{
  "vocab_size": 8192,
  "norm_place": "pre",
  "norm_eps": 1e-05,
  "positions": "learned+rope",
  "attn_scale": 0.177,
  "tie_embeddings": true,
  "parallel_block": false,
  "init_out_by_depth": true,
  "decay_fraction": 0.748,
  "seq_len": 1024,
  "steps": 3113
}
MLP neurons of a small language model. Each row is named by its layer, matrix (gate and up: input weights) and neuron, and shows model dimensions 16-111. Each number is 128 + 32 x the weight over its row's rms, rounded and kept within 0 to 255. A neuron's up and down rows have the sign that makes its largest values positive.
After each neuron's rows, "fires on" lists the tokens most often at its 100 highest values on Wikipedia text that the model never trained on.

L5.gate366 [133 150 152  85 207  77 107 112 129 121 164 135 104 134 151 115 154 113 145 122  81 123 154 147 144 167  83 137  80 114 116 112 116 122 170 162 147 132  73 130 106 144 133 207 104 101 197 184 125 142 127 150 116 108 116 103 190 167 127 168 161 142 133 105 136 120 155 129 174 148 184  81 139 128  97 107 104 111 125 117 150  88 145 176 119 123  98  95  55  92 129 117 112  92 146 163]
L5.up366 [116 164 142 104 172 139 149 136 130 118 144  83 198 149 109 129 153 132 136  99  76 129 144  51 191 164 141 169 128 116 124 112 128  91 187 127 169 150 141 102 139 184 199 172  79 172 192 144  89 137  84 124  80 110 140 124 182  77  86 136 158 122  74  82 183  96 160 147 129 132 114 137 103 103 138 130  86 126  83  65 151  86 132  99  87 147 147  69 131  72 118 107 134  58 163 122]
fires on: "us", "aus", "sc", "um", "umb", "3"

L2.gate59 [146  72 149 106  84 118 129 167 143 128 156 137 129 148  71 103 158 135 182 112 172 193 126 135 108 138 191 164  87 119 127 163  72 141 144  99 228 155 128  92 156  80 137 116 144 138 124 165 194 139 109  80 173 207 126 109 128 122 171 109 167 148  91 115 127 127 103 129 130 114 119 157 159  98 162 147 123 131 125 127 114  42 151 118  93 115 138  83 169 152 117 108  85 164  68 165]
L2.up59 [135 114 113 150 102 148 148 129 205 171 155 157 132 158 135 125 162 113 158 179 165 155 121  82  92 155 136 165 169 122 119 107 123 163 153  97  83 176 120  60 186  90 140 151 151 152 157 118 177 209 129 132 128 144 129 178  78 131 122  83 214 137 128 108 172 133  57 200 146 126 128 137 121  89 148 153 112 132 139 116 119 114 174  82 104  82 131 128 143 171 135 149 112 125 143 127]
fires on: ";", "s;", " •", " Website:"

L5.gate140 [129 108  83  93 126 138 218 127 107 153 116  95 146 150 114 133 120 167 174 133 112 129 115 160 134 115  72 150 131 156 115 113 168 151 171 114  90 118  67 105  89 110 110 153 100  91 166 107 135 142 139  95  82 111 146 183 133  85 111 101 133 112 109 130 123  89  73  91 141 141 189 128  99 141 115  94 175 115  55 142 127  89 119 140 131 131 132 196  76 156 111 139 151 120  77 155]
L5.up140 [186  86  71 116 129 145 150  68 132 192 119  89  48 102 132 142  65 125 150  92 126 111 154 121 166  80 152  79 101 169 154 168 123 120 138  88  49  94  97 106 112 170 123 151  87 107 137 166  92 142 149 117  68 165 153 103 117  64 131  97 114 142  90 109 133 137 132 118 118  96 114 127 144 152 160 109 191 129 140  95 184 115 151 143 116 128 166 148 137  85 107 138  88  95 147 183]
fires on: " cl", " Sc", " Art", " art", " mon", " Sch"

L5.gate394 [ 97 148  82 104  82  98 129 138 110 150 187  56 140 184 135  99 137 121 138 120 168 131 133 158 170 153 103  72 143  96 123 111 143 120 116 168 142 155 110 106 125 108 187  69  83  95 184 113 146 184 129  62 122 104 116 132 120 157 125 170 178  96 128  77  92 139 122 133 153 106 124 119  92 202 153 164  92 130 103 216 119  39 119  81 149 111  96 135 165 142 120  73 113 135 144 123]
L5.up394 [145 175 146 132  77 116 134 141 139 160 172  85 177 183 104  97 165 112 161 166 136 148 159 107 192 145 151 129 162 124 121 135 111 106  79 155 124 148  91  84 152 137 149  89  84 145 199 113 163 160 107  76 115 214 102 153 139 150 150 168 184 120 106  73 112 158 119 111 154 125 193 169  92 157 159 161 108 139 154 164 135 154 163 124 147 123 153 132 167 127 104  85 100 146 102 128]
fires on: ";", "s;"

L2.gate135 [133 127  98 154  64 102 107  96 124 120 153 184 176  83 131  89 121 164 115 186 134 107  84 125 101 150 102  88 114  92 127 154  79 114 142  76 193 132 180  99 120 174 141 178 115 126  98 155 155 105  92 148 160 172 159 116 146 108 123 113  68 102  98  66 113 212  98 162 121  57 114 168 113 138 106 112 133 116 112 159 128 108  78 146 101 155 174 165 123 149 135  84 146 120  82 114]
L2.up135 [ 52 163 140  97  87 137 125  67 125  90 164 158 109 106 156  96  89 104 136 127 168  84 130 112 106  56 130 121 101 139  92 146 133 112 124 145 161  92 114  80 161 154 116 165  35 116 142  76  87  93 115 124 120 142 145 111 154 126  92  47 152 169 151 125 168 115 111 136 129 110 140 147 119 127 194 133 169 126 151 112 216 125 175 167  93  98 150 109 157 157 132 102 101  94 125  54]
fires on: " th", " comp", " dep", " we", "iv", "in"

L3.gate223 [147 157 178 169 148 138 111 133 132 113 138 112 126 163 180 128 145 128 164 122 190 126 156  89  78 184 131 199 131  78  97 122 118 138 162  83 126 120 141 102 127 114  97 125 111  96 182 159 177  99 128  92 174 173  91 144 150 142 125 207 165  90 112 160 141  75  81 110 124 178 128 122 169 153 175 150 161  95 127 163 166  92 114  86 150  82  79 185  79 146 167 133  94 169  81 127]
L3.up223 [126 108 116 108 148 146 156 140 166 135 129 135 115 138 129 146 147  89 147 146 136  91 117 108 101 205 164 183 128 125  94 162 148 139 108  71 136 144 134  93 198 143 102  79 127  97 109 107 161 163 145  96 151 148  97 117  81  88 105 154 173  81 131 147 129 179  94 168  93 118 150 222  95 132 167 106 145 205 140 134 164 169 130 113  80  58 148 130 150  98 189 169 137 144 108 121]
fires on: " |", "l", "ten", " Website:", " DF"

L2.gate333 [163 210 210 173  92  89 111 112 183 159 140 137  50 123  70 135 180  92 174  87  72 144 121 149 153 167 134 170 127 112 142 138  84 176 180 132 117 160 144 144 120 160 117 100 162 166  83 158 128 140 168 133 169  94 137 164 107 116 109 109 167  84 138 110 155 167 113 131  96 141 180 128  85 105  43  48 196 149 147 160 107 145  89 109 108 105 108 127 131 195 149 109 119  97 170 119]
L2.up333 [103  96 104 164 138 101 122 157  79 124 131  94 131 148  73 143  99 129 110 143  80 187 119 100 124  87 114 138 178 149 171 117 160 117 117 113 161 156 107 120 110 141 113  62 112  98 108 167 147 129 101 196 151 124 105 145 123 115 160  36 110 123 116  94 133 114 163 185 169 148 123 186  84 103  72 130 160 154 109 148 156 177 168 131  70 133 130 123 155 131 126 182 108 105  64  95]
fires on: "s", "t", " |", "ist", "ap"

L2.gate310 [142 168 156 150 130 175 124 118 132 125 153 118 143 140  78 115  87 196  94 150 110 103 144 166 128  55 120 166  90 160 175 155 162 144 110 136 132  94 171 114  85 106 103  76 127  86  88 129 155  96 124 165 136 132 167 195 178 160 110 145 120 134 111  99  78 164 100 104  82 106  52  58 105 203 149  41 130 140 127  95  76 168  85 139 110 154 168 102 118 113 100 107 160 150 167 163]
L2.up310 [128 158 154 210 125  66 128 114  83 142 148 120 126 153 127  96 110 134 133  77 114 103 115 164 190 125 193 156 143 113 143 124  99 123  95 159 135 109 221  78 106 141 129  97 156 102 145 178 156 161 120 163 136 117  91 120 106 107 105  75 126 106  76 122 158 154 111 186 156 116 138  94  53  78 124 192 117 114 159 127  98 191 147 193  74 179 104  95 100 144  58 188 189 137 114 144]
fires on: "s"

L2.gate101 [ 76 123 106 111 107 100 116  80 103  81 117 157 127 146  38  91  58 162 178  85 195 124 158 139 189 137 148 159 126 118 116 132 147 112 142 151 126 120 143 123  86 137 125 176 142  86 117 170 113 127 165  91 153 186 143 116 184 149 128  95 162  74  62 179 132 156 135  94 118 152 112 114 126  76 194 130 139 122 145 144 136 101 159 100 111 104 164 135 114 132 126 178 121 195 185 140]
L2.up101 [155 184 111 117 168 161 106 125 140  81 131 136 130 137 126 130  81 133 123 119 185 107 105 190  65  94 168 211 115 138 118 156 145 128 125 123 155 102 110 188 121 140 133  48 159 103 130 153 148 128 195  62  58 185 116 131  97 150 105 165 136  74 145 117 136 138 116 132 109 155 148 142 155 145 149 108 105 139 123 155  85 117 159 169 153 131  90 120 145  94 181 113  73 124 110 165]
fires on: " 18", "on", " 184", " 19th", "T)", " 1900"

L5.gate27 [168 126 150 112 182 101  77 136 167 128 109 120  88 135 135 164 103 122 118  81 127 110 111 115 178  92 150 111 108 122 145 172 189 161 132 189 120  42 128 121 121  78 143  96 122 157  92 117  68  43 108  89  80 171 153 129  99 121  82 146 146 126  97 121  87 139 125 146 115 162 188 111 207 113 108 168 102 141  82 115 127 237 103 150  94 106 123 169 109 132 164 126  89 137 140 117]
L5.up27 [134  95  89  97 132  46 100 121 153 141 114  87 142 123 114 114 166 109 167  92 166 137 105 107 138 179 129 123 145 158 186 157 167  90  92 156  73 147 201 144 167 166 112 105 133 148 145 154  79 148 143 109 155 109 140 141 142  91 123 122 104 159 160 168 103 100 198 129  82 121 133 150 133 135  24 208 101 156 105  33 143 180 151 139  75 112 164 132 132  99 117  82 153 105 156 115]
fires on: "\"", "i", " Di"

L3.gate128 [ 94 102 154 124 100 167 131  76 123 129 123 111 154 118 172 127 128 113 168  73  95 136 103 141  85 160 116 150 131 107  99  71 108 109 154 112 160 164  58 135  88  75 102 197 120 139 137 135 137 174 171 153 131 105 111 114 123 119  99 178 177 137 103  71 115 105  78 106 144 134 161  54 142 100 140 132 147 109 131 144 106  99  94 121  95 101 121 161 139 156 146  98 117 114 184 107]
L3.up128 [134  89 189 118 143 113  87 155 128 139  60 116 150 101 146 153  75 152 170 131  73 179 131 149 193 175 124 116  94 150 138 107  85  80 155  97 158 183  96 134 176 119 102 143 138 157 157 146  82 145 111 169 164 138  69 112 113 118 126 134 119  53 156 120  98 114 150 132 177 121  73 121 149 106 113 113 144  91 111 188  82  92 108 191  79 123 142 140 167 169 131  93  88 155  88  99]
fires on: "n", "l", "ov", "in", "olid", "o"

L3.gate370 [120 161 126 220  88 118 121 146 121  84 136  90 126 188 119 100 125  97 123 147 111 121 151  97 179 124 179 103 150 133 110 143 125  93 144 143  85  87 151 156 135 136 124 117  78 162  88 121 125 110 150 130 106 140 127 123 101 136  62 135 114 149 128 181 215 117 135  90  53 136  79 136 155 139 146 126 162  85 140  83 114 168 164 130 100 137 117 176  95 166  95  89  72 100  75 156]
L3.up370 [102 116 120  70  96 178 107 164 117 172  78 130 123 129  71 102 113 136 135 169 122 142 117 109 171 136 162 127 113 118 127 175 178 158 132 183 104 119 128 159 157 149 167 131 113 139 110 162  63 133 103 153 155 133 145 118 214  58 121 109 156  88 153 172 133 113 164 127 106 171 118 137  67 179 160 105 115 100  50 151 151 109  98 109 105 180 111 108 103 167 140 139 130  84 124  91]
fires on: " of", "ing", "ure", "s", "-le"

L2.gate309 [124 144 135 134 117 148 158 139  97 127  36  93  92 182 145  93  87 126 120 189 169 127 152 107 174  37  92 169 136 135  88 111 134 172 110 153 141 143 139  98 125 145 161 159  86 153 108 145 135 158  92 185 102 175 112 175 101 148  97 135 152 110 149 148  89 165 145 101 118 124 122  90  94  91 154 111  83 178 124  93 146 140  74 139 126 102 126 128 142 176 117 141 125 128 180 138]
L2.up309 [ 95 145  99 123 108 175  96 118 182 117 138  72 148 111 190 151 140 114 119 159 158  83 153 139 163 119 146  72 125 176 186 109  60 129 113 171 111 131 171 137 142 134  91 153 146 187 116 123 127 164 160  72 196 132 140 126 140  77  97  75  81 117 132 153 178 161 150 129 191 138 111  80 138 111 142 131 121 125  83 192 188 119 131  59 129 126 157 102 187 157 132 155 131 134 108 114]
fires on: "ar", "b", "r", "s", " of"

L3.gate414 [129 114  88 148 104 101 131 116 121 133 138 163 160 153 145 128 172 150 166 100 137 108 110  85 137 166 157 108  70 111 189  82  91 130 180 133 139 146 142 126 172 106 137 144 129 155  83 138 120  81 176  91 129  49 146 124  83 100 129 163 135 139 123 123 116 121 129 108 168 143 129 153  75  94  73 127 132 141 170 127  93  88  97 139 122 133 183 163 102 193 178  73  87 180 136  55]
L3.up414 [135 122 171 151 145 140 118 131 122 108 170 115  97 139 140 122 163 131 175 121 110 108 106 113 141 130  82 128  88 157 117 160 101 131  96 138 132 117 115 138 159 150 100  89 188  84 103 143 116  93 126 150 176  82  95 133  91 149 104 135  99 103 105  78  93 175 140 136 182  66 182 122 141  53 187  64 165 149 125 105 115 188 104 136 197 169 178 142 155 135 151 140  72 136 149  98]
fires on: " N", " for", "n", "an", "in", "at"

L5.gate409 [ 96 106 179 126 130 111 110  73 161  95 132 129 139 106  75  74 189  93 112  98  75 142 134 139 122 128 119 156 153 133  91 135  97 119 134 140 166 124 149 123 142 204  68  98 145 139 121 102 144 146 121 163 126 115 117 150 145 141 149 129 108 109 166  71 126 148 146 150 165  80  88 113 152 121 136  57 165 115 193  78 145 113 138 132 122 178 153 128 115  99  79 146 148  89 155  82]
L5.up409 [141 126 125 144  89 139 129 108 133 125 144 159 128 149  83 107 185 162  65 140  93 176 189 133 152 153 116  70 171 130 139 111 128 105  86 142 190 184 144 111 113 137  80 135  45 139 118 140  90 166 126 178 112 119 135 143 121 151 175 146 100 108 159 100 173 127 155 103 124 158 160 136 111 123 184 131 140 138 130 162 127  70 127  60  97 166 144 130 141 137 100 117 136 139 103  86]
fires on: " v", " p", " Mar", " |"

L3.gate380 [161 143  82 106 113 109 158 129 176 146 116 117  88 109  98 143 145 119  86 113 202  83 149 161  71 120 156 162 104 116  91 100 118 151  86 110 147  95 117 169 144 125 142 130  99 171 132 124  72 194 167 172 105 103 100 169  82 120 106 121 116  83  43  76 151  98 156 165  89  95 136 127  39 151 158 120 113 103 144 146 134 103  87 146 101 137 167 112 158 143 161 149 133  49 163 210]
L3.up380 [ 76 159  98  66 138  55  84 172  99 135 137  80 139  80 113  80 155 137 158 120 188 120  96 159  73  91 125 127 101 152 139 143 128 145 162 108 101 159 142 208 127  80 102 131 137 132 193 128  93 130 114  78 104 153 153 110 118  97 151 162 107 197 131 100 155  89 130 128 168 134 113 107 113 161 143 145  88  78 118 141 202 172 103 124  88 161 127 129  86 144 137 103 144 113 108 135]
fires on: "am", "an", "ric", "ach", "ast"

L2.gate208 [165 107 148 134 112 148  52 149  76  83  56 151 123 121 216 188 102 160 159 118 151 122 110 107 126 117 138 146 135 186 111 184  93 151 128  64 143 128 100 163  80  93 120 121 123 170 139  96 153 116 125 155 106 101 165 130 104 129 137 126  83 158 139  73 115 172 124 111  88 132  70 140 137 144 136 152  75 152  63 157 147 148 137 135 144 112 121  98 166 176 137 166 164 134 151 132]
L2.up208 [118 144 111  80 159 137 174 146 176 147 146 112  54  88 109 135 137 136 111 103 178 121  90 108  79 142 127 176  78  98 135 123 115 116 152 116 143 109 186  77 190 121 160 135 101 122 177 130 139  75 174 136 145  92 104 102 114 155 106 133 164 148  99 185 129 133 141 156 152 176 147 102 194 116 161 104 116 134 191  62 123  68 108  94  99 143  81 121 160 178 171 108 144 115  91 126]
fires on: " F", " Imp", " g"

L3.gate178 [110 133 145  85  97 153 144 165  96 111 157 143 160  95 154  81 136 108 111 126 159 105  97 189  54 116 122 154 100 122  60  53 140 105 104  41 181 117 145 121 106 154 125 116 136 131  75 129 147 115 125 132 112 139 107 150 133 147  91 147 147  92 118 171 141  61 110 146 136  77  93  82 141  82  68  90 138 146 124 170 130 105  75 114 180  89 149 181 126  69 167 137 167 174  96 159]
L3.up178 [210 127 165 145 131 116 146 114  67 159 145 150 159 130 145 131 114 136 138 156  91 123 176 126  84 125 162 125 164 121 117 157 184  95  79 131 152 157 164 104 159 133 156 125  49 166  77  74  92 141 164 181 145 135 152 161 101  92 151  96  45 127 142 154 161  80 112 164 134 170 178 112  96  75 150 134 131 104  84 135 158  82 116 173 108 134 118  68 173 128 144 156 121 133 111 130]
fires on: " States", " US", " U.S.", " United", " UK", "ip"

L3.gate67 [165 161 242 107 116 152 105 117 114 160 177  80 160 173 144 127 114  96 107 152  76 131 140 184 171 104 134  96 129 112 145 115 126 134 170  99 113 148 167 123  60  86 152 141 151 165 114 138 124 115 128 146 108 135 147 192  88 146 128 143 108 100 141  97 157 111 151 139 133 136  88 104 152 100 127 188 129 151  75 159 147 105 140  86  98 137 137 124 125 120 135 110 147  90 167 156]
L3.up67 [115 132 106 167 157 106 134 145  79 158  33 136 126 119 115 115 119 184 132 132 139 163 149 126 147  72 146 172 108 113 113 174  84 129 118 147 187  91 150 135 132 118 112  82 132  75  83 147 122 147 115  92 140 185  89 100 106 131 139  35 126  83 125 126 120  86 106  96 107 163  92 129  86 124 163 154 120 120  97 108 151 140  95 119 117 106 162 113  71 166 121 123 145  87 111  87]
fires on: "s"

L3.gate31 [114 192 162  62  76 153  96 113 128 116 141 107 160 145 129  91 141 163 139 139 147 166 115 168 122 163 103 148 125 128 167  90 136 132 138 179  80 169 103 175  92  73 131 204 154 130 124  97 130 120 175 179 145 138  47 164 141 207  97 159 121 140 123 162 143 151  59 109 135 184 139  58 163 152 125 128 114 119 113 143 118  75 155 137 144 158  97 109 110 186 135  79 121 160 130 106]
L3.up31 [175 138  93 140 124 101 130 130 152 170 143 117 114 158 124 139 135 168  71 138 131 153 124 170 138 168 110 128 155 120 158 126 183  96  78 108 114 176 159 142 176 163 187  87 193 109 103 171 130 161 122 131  86 100 105  90  78 105 148 114 125 169 151 105 187 182 163 157  70  77 168 110 109 115 134 147 103  71 119 106  49 134 159 116  85 160 102  92 174 175  69 191  85 118 123  97]
fires on: "ed,", "ed", "er", "s", "ly", "ew"

L3.gate105 [144 101 162  88  95 110 124 152 209 133 124  96 125 152 124 121 127 117 158 181  21 131 166  16 132 167 187 161 108 101 153 120 101  99 176 127 114 152  96  97 142 146 170 129 115 146 107 102 136 146 110 188  91 192 136 127 102 116  92 145  75 148 125 163 183 169 129 144 128 123  97 143 144 110 125 149 150 126  95 166 141 106 117 102  63  75 138 153 137 123  67  71 100 185 111 164]
L3.up105 [125  80  44 122 183  88 128 134 131 121 150 135 167  59  89 138 133 163 105 163  92  94 125 175 117 114 146 200 133 148 185  78  79 119 134 122 133 118 131 105 111  88 136 113 150 127 134 102  89  31 127 115  88 146 135 129 149 151 126 130 130 159 116 129 155 152  70 157 109 106 154 141  90  81 117  98 129 163 172  96 158  97  84 141 125 160 155 107  81  66 156 128 172 136  94 187]
fires on: "ing", "ist", "ul", "ics"

L3.gate95 [121 123 149  90  77 130 108 173 124 151 119 103  73 161 130 127 159 179 144 178 159 115 103 121 112 127 146 136 137 138 150  82 118 153 181 198  95 168 104  52 152 105 150 123 150 135 161 148 155 169 158 160  95 140 149 139 153 185 127 148 113 157 134 147 123 119 146  81 104 149  99 124 113 151 137 145  84  98 176 132 184 136  90 117 153  97  71 153 158 147 171  99  68  98  92 146]
L3.up95 [ 86 125 129 102 132 128 130 129 115 112 111 104 187 158 145 152 182 177 134 120 194 134 147 127 138 166 168 156 142  95  54  84 118 126 114 108 183 155 126 144 197 141  96 109 117 185 191  77 163 159 164 143  99 153 118 149  80 150 120 175 149 114 141  54 124 131 134 147 114 147 123 133 144  84 189  93 109  69 155 166 162 124  97 167 150 160 147 105  88 164 103 119 158 186 164 147]
fires on: ";", "s;"

L2.gate158 [157 159 125 144  81 116  86  88 126 165 147  98 126 156  93 132 150 113  43 200 129 157 118  83  99 119  99 145 159 174  50 147 119 130  69 159 165  98 107 158 161  73 133 131 135 139 143 111 164 187 121 153 127 139 164 144 109 200 138 181 123 120 148 142  54 167 168 146 107 187 120 122 192  94  88 121 204  86 113 138 105 134 129 166 112  85 168 148 123 159 138 142 111 125 177 136]
L2.up158 [ 86  99  94 119 141 159 162 144 143 186 183 106 149 146 157 129 125 182 148 123 109 161 164 130 123 117 188 141  87 155 143 132 112 117 135 181 127 144 221 119 103 100 151 114 172  96 159 111  96 146 161 147  90 157  87 105  99 127 123  81 118 108 102  93 142 156 173 117 139 104 138  80 149  38 127 116 123 175  67 190 102 152 154 142  96 142  75  75 190 137  89  83 136 124 141 164]
fires on: "ing", "s", "ed", " of", "est", "er"

L3.gate404 [113 167 163 146 145 117 130 142 113 126 130 121 115 130 142 152 145 184 207  64 143 138 158 158 118 122 116  83 144 138  88 111 187 125 176 124 159 130 134 155  97 146 126 178 150 152 159 145 151 140 154 140 152 138 121 211 142 158 101 160 137 147 138 112 152 115  79 121  48 111 120 146 176 110 107 137 128 166 135  92 155 165 115 164  88  92 160 144 150 107 163 122  55 157 192 142]
L3.up404 [145 189 124 135  94 108 100 138 121 162  83 155 189 134 113 114 149 142 142  83  92 145 128 117 108 176  82 148  93 105 145  90 117 111 194 160 173 175  62 180 128  88 115 117 113 119 128 163 130 130 125  85 165 116  83 173  96 157  93 162  88  61 114 149 119  74  78 150 144 175 123  99 146 142 143 151 127 155 173 159 123 167 126 169 117 117 157 193 126 130  95 108  90 148 131 137]
fires on: "in", " =", "o", "ell"

L3.gate314 [119 143 106  44 133 165 111  95  96 133 139 103 137 144 136  78 171 130 158 125 171 149 124  83 100 131  66 122 112 144 140  98 154 167 111  84 170 132 102 175 102 107 140 158 153 159 165 140 182 150 113 123  99 112 120 151 109 149 169 142 121 151 163  82 199 133 109 102 131 103 157  96 114 129 101 166 130 116 168 186 175 122 146 139 163  72  91 121  96 147 151 152 118 159 134 118]
L3.up314 [183 159 135 177 201 138  78  93 127 169 107 151 135 112 159  98  88  96  99 139 195 121  80 135  88 105 116 135  95 161 124  87 165 138 114  62 118 122 155 146 116 113  79 111 132 117  62 166 150 101 128  90  93 121 131 114 181 139 140 114 177  38 139 163 101 109 143 146 128 143 119 144 100 146 105  84 143 154  97 166 155 163 121 107 115  88 115 184 140 142 155 198 129  87 113  76]
fires on: " st", " same", "if", "t", "it", " finished"

L2.gate262 [219  84  53 163 147 215 113 112 153 153  54 102 114 166 169 178 163 108 101  82 172  77 126 189 114 176 158 149 138 155 143 119 127 144 153 110 107 100  72 104 123 129 130 155 159 139  85 111 149  95 106 117  86  84 127 125 135 120 134 173 171 153 152 150 125 134 141 129  98  90 110  67 171 116 108  97 190 136 132  49 128 130 137  80 100 131 114 142 164 159 148  99 145  83 109 158]
L2.up262 [151 115  74 117  74 157  95 111 106  93 125 137 107 118 102 131 163 167 130 105 138 144 116  81  88 155 121 143 175 130 151 106  90 130 178 113 119 212 116 135 141 130 139 129 155  96 155 120 138 101 177  87  91 124 148 131 139 154 100 171 121 157 202 129 156 119  56 119  59 215 116 125 149 110 122 141 136 115 144 123 202  75  75 105 178 135  86 132 138 147 189 135 166 139  56 132]
fires on: " g", "n", " G", "h"

L3.gate57 [122 123 139 104 151 152 177 146 109 148 145 116 111 119 105 117 138 117 144  91 204 131 127 132 113 190 101  89 114  70 154 144 104 119 195 138 184 100 150 144  66 125 121 105 148 103 110 141 138  49 166 120 141  96 140  84 156 122 128 181 166 125 147 145 124 115 126  67 139 182 143  38 109 172 129 101 138 112 128 102 109 163 123 149 171 164 163 135 137 158 108 152 111  57 151 138]
L3.up57 [156  60  99 145 119 160 160 151 173 134 179  99 170 177 167  95 162 100 134  96 152 102 112 189  80 117 147  85 171  97 121 126 112 145  66 107 120 129 148 151 154 146  96 111 145 118 131 111 105  49 140 217 154 143  84  76 115 158 129 165  92 172 133  77 178 120 141 115 111 110 163 126 112 142 126 129 191  79 144  98 139 125 124 173 212  31 115 135 143  71 138 123 118 125 112 116]
fires on: " N", "N", " (N", "n", " (n", " \"N"

L5.gate371 [ 99 162 148 136 162 127  49 162 134 115 115 147 143  84  99 164 109 115 130 134 134 160 147 124 104 134 107 152 118 122 148 134 147 135 136 122 161 131 137  89  91 134 126 135 149 130 110 170 147 130 137 117 156 106 118 125 184 109 183 182 166 124 103 159 135  65  90  92 187 109  88  86  76 124 166  96 153 145  95 131  86 124 141  77 133 101 163 121 152 173 150  92 117 124 117  88]
L5.up371 [165 131 113  82 146 169 120 218 130 168 173 132 195 140  65 161 131 118  56 173  94 122 131 150 126 145 114 113 137 131  82 107 138 104  67  91 151  98 134 115  89 157 135 136  81  81 152  83 138 134  69 139 135  96 144 174 141  87 123 160 130 139 133  99 122 147 168 115 105 115  40 101 158 108 145 140  77 122 109  92  79 127  86  89 123 130 141  91 158  63 110 155 132  73 144 133]
fires on: "|", " The", "es.", " Imp", "s.", " Ab"

L5.gate216 [133  78 154 124  50 137 148 150  72 126  99 113 151 172 122 147 140 127 156 113 136 100 123 110 171 155 180  95 149  86 152 125 155 124  98 144 169 140 133 192 124 124 144 114  86 125 120  82 134 116 158 184  88 111 146 125 180 146  88 137  95 108 160  72 128 132 146 168 166 134  80 134  71  87  88 157 130 123 198 152 111 106 122 123 112 150 104  89  87 133 139  42 101 130 139 150]
L5.up216 [ 98 148  83 152  89 161 124 135 112 124 125 105 142 102 100 121 125  84 154 125 166 180 144  78 123 118 113 162 166 122 113 129 116 104 106  91 141 102  86 141  71  73 120 129  68 138  78 159 132 139 139  37  82 116 146 124  84 115 123 179 178 157 150 159 155  84 142 115 124 161 137 105 113 135 171 115 109 179 119 139 144 180  84  80 105  97 127 147 161 178 114 103  89 130 123 152]
fires on: ";", "k", "in", ")", "erg", "an"

L2.gate205 [118 146 102 171 122 117  95 125 100 118 112  58 125 133 131  95 148 114 143 152 153 116 122 188 122 156 124 194 129 153 108 174  96 165 161 131 169  81 108  97 104 146 113 128 148 109 164 182 167 177 151  88 144 127 138 107 199 135 122 121 186  96  99 130  73 130 156 142 143 159 174  50  97 126 152 119 158 117 141 200 127 133 160 100 205 107 131 117 163 107 111 142  98 138 131 147]
L2.up205 [101 134  26 143 102 138 103 100 162 106 116 162 125 151 129 209 137  83  89 137  92  99 122 145 137 168 146 130 163 151 159  73  69  77  96 122 150  96 113 160 169 117 103 106 140 150 168  85 119 154 134 172 135  80 199 112 121 126  57 119 136 186 122 146 122  97 154  83 174  75 150 108 120 164 148  84 112  86 144 125 148 142 110 142 147 179 139 100 145 151 137 145 104  46  57 170]
fires on: "em", "off", "oll", "ph", "ah", "one"

L5.gate372 [ 96  83 143 138  97 140 108 122  83 115 128 125 105 117 101 111 109 152 146  85 184 132 167 176 137 137  67 145  62 144 115 110 130 116 140 116 142 132  32 159  17 130 157 169 131 100 158 116 127 107 137 130 146 101  82 144 161 127  86 170 108 130 122 169 100 105  96  89 190 183 109 102 136 166 134 122 134  91 106 142 111 143 134 151 117 140 151 172 136 130 127 156 108 110 144  78]
L5.up372 [129 135 130 117 182 114  84 148 117 118  94 121 132 100 102 140 110 181 119  96 197 134  60 127 143 109  77 139 102 128 198 134 142  71 100 166  96 133  86 138 128 170 163  92 151 117 159 199 138  90  60 141 116  83 155 109 187  88 105 109 157 132 134 167 112 203 134 105  90 145 131 174 125 165 149 152 108 147 128 122 105 157 131 124  58  63 187 125 149 115 191 142 102 116 148  85]
fires on: " of", " to", " were", "==Early", " was", " decided"

L2.gate124 [ 78  73 246 121 125 121  78 109 134  86  97 110 162 160  75 122 115 132  93 100 112  91 140 148 110 107 131  98  78 133 134 172 144 118 159 138 117 154 135 162 127 112 158 153 145 104  66 136 108 139 116 145 114 138 156 160 119 177 114 149 139 144 129 155  60  71 120 163  85 147 186 154 167 162  64 163 106  93 170 152 127 121 105 146  24  73 147  98 126 127 115  91  96  95 172 108]
L2.up124 [ 56 107 152 102 204 148 129 151 140 140 159 149  58 125 124  61 132 142 142 175  76  59  39 136 118 125 113 100 121 192 140 125 159 134 111  95 119 114 103 144 126  66 105 106 130  94 149  94  71 116 123  90 160  54 133 122 173 123 111 120 162 119 101  59 166 117 135 117 164 151 159 136 157 129 128 120 117 144  99 103 172 136 153 112 102  98  93 116  71 121 155 118 118 112 137  92]
fires on: "i", "ili", "ata", "adi", "ida", "va"